config.toml
n_head = 12
n_kv_head = 12
activation = "gelu"
norm_eps = 1e-06
positions = "learned"
attn_scale = 0.177
init_std_up = 0.0301
warmup_steps = 318
seq_len = 512
doc_mask = true
MLP neurons of a small language model. Each row is named by its layer, matrix (up: input weights) and neuron, and shows model dimensions 128-255. Each number is 128 + 24 x the weight over its row's rms, rounded and kept within 0 to 255. Numbers have three digits each.
A block is one neuron, or neurons of one layer that tend to fire together. After each block is what it responds to, as a language model described it from the Wikipedia text at the highest values.

L14.up18:146151154131111120137098089148131114113077124116133096123152135115122156139164120128166096127198124147111127167162153149160149156159139112102116124140098155150143182107141123085130147116114126164123154132130115131152130110117139105138116110158134110109123097171107082112142069055151140093081139115122097117143114134106171091130087119113099194126086115104089159134152152147106114120092
L14.up116:152120140168083131108134150159102113083138107146114096096121118109118147113146088139138104124154111169140141157116148146132168123096132088142119126086167128124149120124134114095108114099153145110147103113147127135082106100122150121093137133128136100070119118099105121147133118126098143140152182105118170103139125126092150115133124103161143165146121105126155145089142146115122114125124
L14.up325:122141144133125133110140090157139164105117080092116138103113097094074146137126126112130105118154143105122121140121158117139127133098160144134185083117161137119152114065135118145111125160130167126097142137090140160115133181070118118125136144180100110149139109184070144129137124137148124112115145089158090121107126155162116114135129102135104168099106081135141144107119147153106147113136
L14.up413:139076126096105135143076123116089151110129142156084142105094142114109114123148111113139082130126099133152106167102139107162157123163136114122135151120118163139160130125111154101101124115126176088144111152116163148163134133096135130131137104164164110098161117144170148141114092098174115104162085118132159086140126148119135116133128147108152141159114095124123182110115116134131108123157
L14.up481:124103117122111150117149176141135188116137145113131119156176151122098121153149125185102154121144114123128087191112113143133123084103143140150168161157154123149129138123149150164087116096169147107148138110116150091107085119129125115120100054111160127087112123157133129123092110101116093112146151093112104118087117101129122096122129129158129139114115106077175098175141133145078159150112
L14.up632:138112126127107131127112095101103153117102122123151102143154159167085124171168136123118119114087121128176121146086135131104128092140117153123114123133068133144128077143137177127071134099116135105154134108133121110127120140125135134117124106134174128103114120097133140127110109102096128087156114123126151116144162138135103101097134131140134139120093162116133117127154124114110153128122
L14.up845:127099147132134169139129097126082120118125154120117160127126163065080136081123105133124118113130121125123119146143160107132110157097160136146134143100117140093159115102117159122068150155122156093114118136120130142137109124132144081123140137159116126136144106130086165120122068120115120063126155151141109120112133178112144153106144143155113122142131146112116203116130134168096131090169
L14.up1025:120119155124135153130067126143095145138093174117103127145137060129104126128108072130115094105140144154156105139082106135125099112126115126123061138137138154129153102129155151158111152142121104101105113155120124148130122131156157142115077162111178131122140145122124185108128122101145121132121132116120172105115109147130111108151108123123122123126124132154126166114126111111097139139148
Description: Table cell separators

L14.up46:142148123123095126130040134142123131106105153127097123140097093125104167103145128164175152135140199110148112137122180123171094118095099101094109105110107162134147066103100169141177107130155117121150104125127102166128079153142135088093088129148125111144108108126115130112146135172144108105117106095133156092143174134145131130109123095174131184106156121118131119132117168167094114142119
L14.up90:158087128118162144115107145104167145127100130080091151104137109137134156101113090147153110105190120136113161152082118110099125137107112132143174121161113155133144137113104104102092111135133109100114093121112097138129106116101148117176115105137082097094123165102145096118093105126174137132154112107127117138144145152131132131151125135131165107132134139155145192142154119091131120137108
L14.up192:189119130122083107107113076118110159086107148142133095112087078096110118139151133122094132139128122101159099141110157124147088109114174136094182125130171136136144096111114137149139083071127124111083145131090144099154130158101166116142150169122120131107153132170113112126098139088147119103101139132140144128171134115144176130148133123180160167158130113162149131110116112140099167138088
L14.up295:132098138143125102092099123114155113128130143140119089183164137161066104123146124117158111117133104141146126122108057082151114101147113167131153145136143120129153134124103150110173137100166130107160111092142129156097106125114157119133151106153117134103074161124148144078104120174067139120153119093122120119129134115154132125084124124114120164122105137120113138118132126108119173132066
L14.up418:091122159161111108125137141143145133140150146103094117129152101124104121136120146146158105104156128157101182190126103127128137096136084091115137140155088113104152131101159156127103135130122125139112115181148130126116094110135184143120161155178073145099141105141108130124112098134145111144155146134114174120124118115106126154124118113152115103083143111150083183091162149100126125149090
L14.up712:132141145132147131119169194093151128089108102137106160153146131112125163166144071130119163144154151123147150109107107113105125130114150103142141128124132110105168090136146119082172107069113129124144083131122128175112110147135119160124067109126112115120124145149129150147113130115089139124136105118104123124086158131149070086147112149100126191109126162115133091145126142184164115135123
L14.up824:150125144079120141097144108168136146112147148122135140087143122127109152132125137162130115143173136130186139156130143137114167163155160143180106088102094138123127136138145130104120163096113151123117094142118120096122141122087136120086130113170122118105134105109129162128121138164125120096116136103114158123130167133121132163136093155143104123157103070163114161119142135076109162109136
L14.up938:130106122155120101114161131153142106116143133111051125134130106120115173125097104124173098131133135124182141129124089088144137098140138104115165139162143127128157106115121143119131129111147126129119111129136082129151104116139136092102112098122111143141085126101126121076106156149119115104116098117132175171150142119119143140110151107178120127128110128135125159106158112141100135137096
Description: Prepositions linking to objects

L10.up8:112109159110128070092110123094143129103119128123149114116124083146121081084122150110141097148106160116155135149120122163124119099131157090165145155082124132070125133099161097176107131143128173134137133154127097128132132219113103130146123099129107141152184137128152169115106080116157133150099138118120126180126141158183136135105109130147086163143135110108116156125095111124105168103129
Description: Final table row cells

L14.up71:116139163153140143123120069143114130139096097119130149121106178145132126123108128157147170150139098142118149162163098082131134138092102124141119152099141141130141082134153127122120115124169098186114111121136153146149113177143127065105057086141106120138115144157081106124121092099165124147142140138141166146113128108152138137112079089159130138137109103146080140137133178109143165162156
L14.up443:134140147128115097096123082096142144124103117139125156120170114115125096131150088167108088129120115167090160144130165163184126114122115150142117161099118150148121145153131150121135110089167183130140077120171102119149114103145172119094125134163127140088145095144155130108118151160122126104162119143132139096135120097132114128168092088158129157139127117159148144154131149116118145125116
L14.up507:147108160119142115064160120092155170087127180113130177138141098127149148134079096109147113110080135134120149112080113103146139118132123132129138132156096109135171118151134157130153168127165159154096129137157115162145118127153189095138091123091133155115145131091101122147105117106138123121127122122193168102095140107109128119180085112119074155103127093125109130146166122145069116125156
L14.up602:155110148117138110158159115130070116127163156126104139071122168149103154135105113092105139153120131113140098122110126115104143169164114082145143180111163089145163085119106143100170116139149124113115114133173118095076143144066151123117171141149140125108125138145122114126178101107164110158126150112111203096149117161117141130150118112123160122160124154133141177110121179177116141150119
L14.up635:151152174119158093103115120119091098108122145079115144110160144131095132134111140093103100115168137145090107119114138123165164129122117166155141131133128094106096151135121172126146143129151173102113118122165116136145082140106142136129168076179120132099111188118092109128178126167140128151116139101143150150099096134159116138112059107174145178141149124129107148115177113129144133112121
L14.up671:144135150118133140114141116086158115122061109124125160108117144079077150152164117163115082142154144117074115100111079134135153116151095146135131123148151146111123175139145124150098162109150167119169109127123162123126068131105164162153102088091094128172163152154110117121133160158115126120135130137132130084152155120201090170157101066151161145150142152146159143156133141148105173147140
L14.up784:133102150132136113071112120097103168116130114107117158108154156139133118152115126131135095141117152120108166123098089122150151103110127163115112167155093114110128112153151128175109136163186125116129081126144144148091112136078148124137095093180127121106128155133115141136120102132106136159098139120113166092149131127164128139160122094148113145111086146115130171155166123114116128140133
L14.up988:091166169102126109100150157111116137091144125145087118124127147088142138140134154113124104122130116102155124122071160112108144148122113115152164162120163126093151116137139122129154170146139110128097136104121118147130110150102192110157109129205137151171141133073121113147170067150130118145158157130151150104135150111143117151152128127100132163152136123139129123133116134119091159119117
Description: Mid-word name fragments

L3.up58:121123151099143169110105137120179140100095137096126124117137173127126100133119099089128115150149163095109134136112146148163143103161170117165146129100099118094156131141129147138131165129132162175144100108122112117123107158111136105132134133160152132103109114138127164106152122157175124109113154127097150114157134144161158141133093127124123145166131105167132122093106141089115144157100
L3.up161:140130164102135152116094121123178138101090118109116119109123158128138115124125100110130128168151162111096131123120146131159146116155162128176152134086084113112151126151154149151125161133140164185142084102116136122110110155107145118119118143158146145096122123145151165106171121149160117117112146110108170103144152143149144143151101128135115146152132125172133132109093129097119151141098
L3.up352:110120163112135177113072137114170143079107133116131121113134162124132096135125102110131120159148165105109122136115145156162139100155157118173157155111087117116171124158146154131112145140141169168156086115118100127100105153124139107121130130151141142107122108143130157104146137148173119098131161132096139108134141165170145134146092126134135152150135114167137135103099139092122148131078
L3.up462:127114162084141154093084124122169142106093127107122124111115163116114096133127084103127125160148177105103146129124134140161136119166159110156147135109088114100164131151140142145121159131143170174150082105119132117117119154097132097136128150155150137087111108145132163097150126150165116116131152116106155107145147155158137142155100106132111157146126122162119143112112136107109161136104
L3.up488:131117156092130155109089137130161141087084118106130120106112163121123100119115089103136128162150147114101123136125137140168139122165174102172149123107091121099159141138137149138106171154135157177153086104119107123119113148099137107136117150168138150090108112145124162103163113151157123104121149126104158103146149150153133129142103123134116145149116130159130131110108164091114144151091
L3.up567:121127153095138145114081126117174147090088142104106121096129151133135107130114082109135129155146180102101137135129138163154138130163163121164163152105084112120161108143128145142121147132139177182137082107122111125116111158105126111135118138151155150092106102141115171109165134143158121115131148129112166107144135148161136154134112127152120137149121136176127146107113150112089155143110
L3.up798:125122155095145158090088119118161136107084136101121119102126165109127115143112079116137135159136147105099116123114156162159138104145168115160146139099087120092161116147148139126114152134142183188136078106118123128106115147099129104123126143153146153094117113144136160103153127149163124107135152123113149112141154164163150148152108120142128142135120131166132122114112133108125160144104
L3.up861:122119151095127162108091128116157146095097125097118117113120165123132105131113088116142130162137145103109131145119143149175145114153159101181155140099081116093154123151134142136118175130139160190145085103116118121119108158112133114129122147148148135087120121146128165113163126164173113115132148115093163104150136151164132133140104125147117159152137126161136124109113139101119144138104
Description: Word-final pieces in tables

L3.up11:104136167107152132118083136119153126114102145134140112133154164131138133110132128120122149143123132104112121134153120122122137124112115148160095161138117136100135136158166154086117175136132128143139147131110128112144048207106147138102109143159145102115126094137145143111117152140157122132135164106093140157137154146165126074122062146122142136130128125154153155104097121113146131146134
L3.up89:167141182090133129103095120129126137135076126122155111134150126141113147139132117081132107132158118149113154123125138136155092132137093158180161154147129117129128116112123191106113119161156134128079146156122154111130078113154146135100125137142088123150109116123099123097130120093175116111132087102080129101146143171111132152116094126136148164168108138136146142088112127118082107174096
L3.up108:109121159119109173114094139135171122081103133115124105121141128130108107118118098095137134152151148087123153132118137140136108120171176130155151137136096108120124130116145123131116157124142186187135067098135112114082112151081111106089105145174152141135126097143162162096131121134146104078177158096127116134127141142166130109128103126133127125150111108164155152119107144111119143159107
L3.up149:134102156072161146113078122126113101121067102132110110152174131129095148091113118090143146173135094154145130129100104133154147096114158116191157128125102129098123121156134140154117178128129140142157089122165135107122098189103141126173107148144112175129100107129129153124187108129139124122140166079128154104133139084146129085114084125128125136130122098157145147131113177126114129124122
L3.up189:123105144145124123093138113147135099125125151133118105116156118116154068134087111120149129116170177118103145115138148136120129142131106120170117170131076180152147153118148139089128155141151138163117106106113176135111104148133158147117142162138141107146119126157130133129120142118105147108101173101133165136132136102190106131118092134136134171148108129135132164128139095103137145136132
L3.up273:138169141077206115127115114114088194151095138116156074126112101149165074132137118151121117115141164142133104120104116145145136112140153141117153180108103113061128127134108141137114136130148097137138149124137130118115117156135160122120126141158126131120106138118091132103147106106143130139126150087115220104106126134150129182134102169128098141143149150196120140133122113094184138131123
L3.up461:141109179100172127110148126116127099127083146118132132112124156108153134118133112127122175122124120142141120126152088113132156121114139107180134121117105124146139154155161184130123156139147122146122116116121093118155052190102153148141103112158147106139114136150120152104159114137128138135125138129079205140131147114151153102142056134130148121144149143169154133109111119104132134145155
L3.up609:147117174087184133112097129122127151146072117126109089133169150136123120109123115112131113112135132159160132121121132131159172117115156121126158140094089148129113149167135169121100126151124107132138135119142108122156084137151130139165121165150141152127115140150130155101135123121149120151123146114131162104148129142135134162121059134122130130123149107206126180134114128132155136145135
Description: Mid-word subword fragments

L3.up215:122121140113124103123134137137135113128134121136078137111173123085113133098102088133135117176122109115125142126151143136152131155165206152150156155136128150122118129133146118159133131086115149123141115141112158138083132158099092153108141125116111146115174101126141153159162100126122108124124214124116113129131117144165120095141085135137116135155114125087135094165084135113122132112108
L3.up595:144134152120121133119108106127141115077119169114158159117123132124139087039149103073130138129150145149133131127092118116094127115145131116128134114158143133168160156160118171175139149129131203169133132135104130160104110140093166134082127161161145115094153112134161119100113139106107117122096116124123118142138123093145131137133122158111144160147170106125132123131077111127141143140132
L3.up759:112100163114146157099108133131129130094123153104162145182110134112114100123096089134141121132129162149086145134094150145155128130166193124201145188115141137131203131123123120163104110136148172141132085109086158126083128165089150119071130110140156110093155084132141135094134107124150108119117161109105125099134132119117175107142110165124120123107163118121087163110126140154124155090096
L3.up794:128104157122103141108124133126129139112125125108133163154120151115109114095114059150136134130129113139099143147092148137144102108159174151169170190125161140143182133095154153146127088108130168170141098134072125143122117174120123120104118121160142123081167102122148131108121117137119123126119173120117126140128116112174160088098103179134133128132145106123114178129117164101149140126115
L3.up866:122103141124117141117097133125160125106135162118135131135119153094094121132108141090129130160125122136144164128155190161094118122149148198151113148135132140129129139124137116150104139107141160125171054129098115139145121160105154156078124100134137097106138061107115131156104139099137102110097160119090139067127134107121136091141117159132087154122103113096164108127153194110144128153148
L3.up875:120096152131145155102110136134141119116106153102145152192101129125096112123138092119140107138115143126081147144115169138167099121151163121159144158125146134117179133143139136122133126106138148168132136139089136144110116189139143142104126130107118113106144090162142121134123106146149153104119159108103121121124132114131207097129097172139111155151133135119123148134149141121149146105089
L3.up1109:122142147082095154131117105125130120083133138103157124152124105122145130094162056123128140122153183064096135122088152126124129111137171098122116132127120148120164127152109155165139152090132185150153137140121122142112116137130145107159100169126148099114141116153138121127154133145103136116135144097117142137116144097150155119126119154129136143152137141128124153146109126129176139144107
L3.up1111:114159132131099155116122113121151129108138116116105151137120140098136122092116082097128130143137138151106125147110153133106110121165153134173113173100155126144156124091142148166121098103135157173140124137100127170117139164133119096092109137154176102088145064128131127135140143102097146108128179091108131113118127133146133099103088137140174133158126142090154157103148138103135146164154
Description: Last-column table separator

L10.up581:131089152109129128090172104115152132096127105116131140102196179137148112131115132126135082123094112083113102127161139101164139128164107091152132138091128117119149110112140154135103150163137172110098075128155147098159112169082101143141149136140113104131144147173090152137086156083149129070119170111142184160140140124138149113163108124126128121154094127196138156142108160125107149109105
Description: Mid-word fragments